config.toml
norm = "layernorm"
bias = "all"
init = "trunc"
optimizer = "cautious_adamw"
beta1 = 0.9
weight_decay = 0.27
decay_fraction = 0.766
decay_shape = "linear"
seq_len = 512
MLP neurons of a small language model. Each row is named by its layer, matrix (down: output weights) and neuron, and shows model dimensions 160-255. Each number is 128 + 32 x the weight over its row's rms, rounded and kept within 0 to 255.
After each neuron's rows, "fires before" lists the tokens most often just after its 100 highest values on Wikipedia text that the model never trained on.

L12.down8 [166 123  64 187 122 116 123 140 123 166 126 167 141 135 149  90  77 172 149 134 179 159 126  71 193 106 103  86 122  95 123 116 105  92  65  57 129 129  95 154 141 124 130 104 106 132 120 140 118 134 186 137  69 150 113 164 137 139 158  74 106 118 112  98 123 112  95 120 129 145 135 128 150 172 104 126 113 141 157 157 159 112 124  94 142 123 182 112 157  89 136 164  57 174 111 155]
fires before: "and", "iss", "or", "on", "un", "y"

L21.down519 [136  96  87 166 160 101 126  78 174 152 164 194  81 111  97 152 137 132 138 127 118 158 147 116  73 151 145 144 163 136 116 161 138 102 102 138  97 136 113 137 144 104 161  73 118 179 110 105 117  95 143 146 115 120 113 102  32 113 160 126 163 143 123  92 154 196  83 141 142 110 109 102  88 103 133 112 114 150 131 128  98 170 158 106 132 185 166 101 118   4 128  88 112 156 193 154]
fires before: "orn", "ent", "ing", "he", "om"

L8.down235 [135 103 120 156 129 178 151  52 178 155 139 149 150  72 124 169  81 154 103 139 109 116  88  84 218 150 135 160 169 137 103 132 120 130 137 113  64 111 120 127 130 146 203 117 166  80 118 134  80 150 171 112 117 162 122 165 162 121  67 159 144  93 132 145 158 120 150 114 127  87  76 192 100 149  48 107 129  95 109 141 186 154 117 159 102 134 131  97 160  84 137 163 145 160  65 204]
fires before: "es", "her", "e", "h", "a"

L21.down530 [123 150 127 130 110  97 112 115  97 196  60 150 178 108 142 131 103 118  95 118 132 105 114  58 163 111 141 161 121 150 104 133 176 158  88 155 155  85  31  72 135 127 137 151 126 121 111 156 144  82  93 134  88 154  86 146 139 130 102 120 177 177 134 138 163 170 115 170 148 155 162  77 140 119 167 157  39 117 160  88 132 141 139 109 127  69 122  73 166 110 103 135 149  27 146 105]
fires before: ",", " he", " she", " "

L21.down43 [120  70 134 136 144  40  79 169 163 149 100 179  97 127 131  75 113 111 127 123 115 156 170 134 112  88 124 123 130  95 134  87 112 134 116 126  95 117 117 164  67 137 192  98 141 125 121 147 108 138 101 144  99 122 133 129 141 151 157 174 178 161 168 153  90 159 121 173 119 109 185 154 148 111 111 145 116  84 147 133 129 121 104 142  94 110 108 140 155 135  61  96 126 130 148 121]
fires before: " |"

L21.down49 [117 159 108 131  74  70 124 163 180 116 124 121 140 117 174 118 138 182 191 121 113 165 101 164 129  76 109  83 186 161 188 177 132 126  86  89 179 118 142 111 130 142 183 112 161 157  74 154 121 104 144  97 110  96 103  84 106 139 152 135 118 127 211 164 103 129 143 167 117 120 144 125 126  91 111 138 113 138 138 168 104 140 178  72 144 157  95  70 122 136 161 114 163 126 101 147]
fires before: "is", "ay", "e", "ow", "ore", "ost"

L11.down795 [ 79  88  57 166 149 142 125 126  92 124  91 165  93  94 108 110 111 100 135 129  87 126 132 136  95 118 147 154 145 189 170 135  76 122 140  98 145 139 125 159  63 157 148 144 140 122 132 116 146 146 172 132  65 188 133 139 117 167 158 117 118 144  84  83 146  79 105 176 127 133 137 149 181 136 154  75 122 114  93 149  99 102 121 154 121 124  80 101  79 178 101 104 109 145 187  76]
fires before: " ", "ist", "os", ")", "l"

L11.down556 [128 113 155 127 103 137 110 114 140 137 128 139 137 124 127 155 140 131 152 179 120 130  90  95 118 162 116 110 136 116 140   0 155  93 126 125 149 108 102 105 158 146 103 133 126 118 149 133 124 112  99 131 108 154 189  90 122 234 137 113 146 137 129 126 117 135 153 110 134 116 116 103 136 106 155 165 255 158  99 142 126  31 110 131 129 130 115 125 121 121 136 134 108  96 164 128]
fires before: " |", "|", " ", " |\n", "-"

L21.down752 [130 160 132  86 122 136  87  99  73 107  85 123 135 111 130 161 101 115 116 126  86 102 123 121 156 160 182 172 135 105  74 146 125 127 168 151 101 114  86 112 101 148  78 105 103 101 167 178 176  64  89 108 125 161 157 106 112 122 177 130 132 131 107 131 136 137 158 191 140 120  99 170 104 150 111  86  50 107 100 114 160 133 146 126 116 166 146 103 129 142  88  65 115  57  98 141]
fires before: "ot", "eam", "is", "it", " |"

L12.down380 [175  90  94  86 117 154 102 149 112 105 139 112 154 184 143  36 141  99 132 130 135 108 119  98  81 132 108  96 141 124 199 130 125 179 148 124  79 184 131 149  89 117 120  88 127 128 132 153  36 188 106  76 108 138 125 131 175 141 159 171 172 137 193  93 143 160 134 150 146 118  94  85  75 154 112 168 128 138 139 141  65 131 147 177 144 148 150 163 157 147  90 134 120  96 141 110]
fires before: "i", "ent", "al", "-", "he", "end"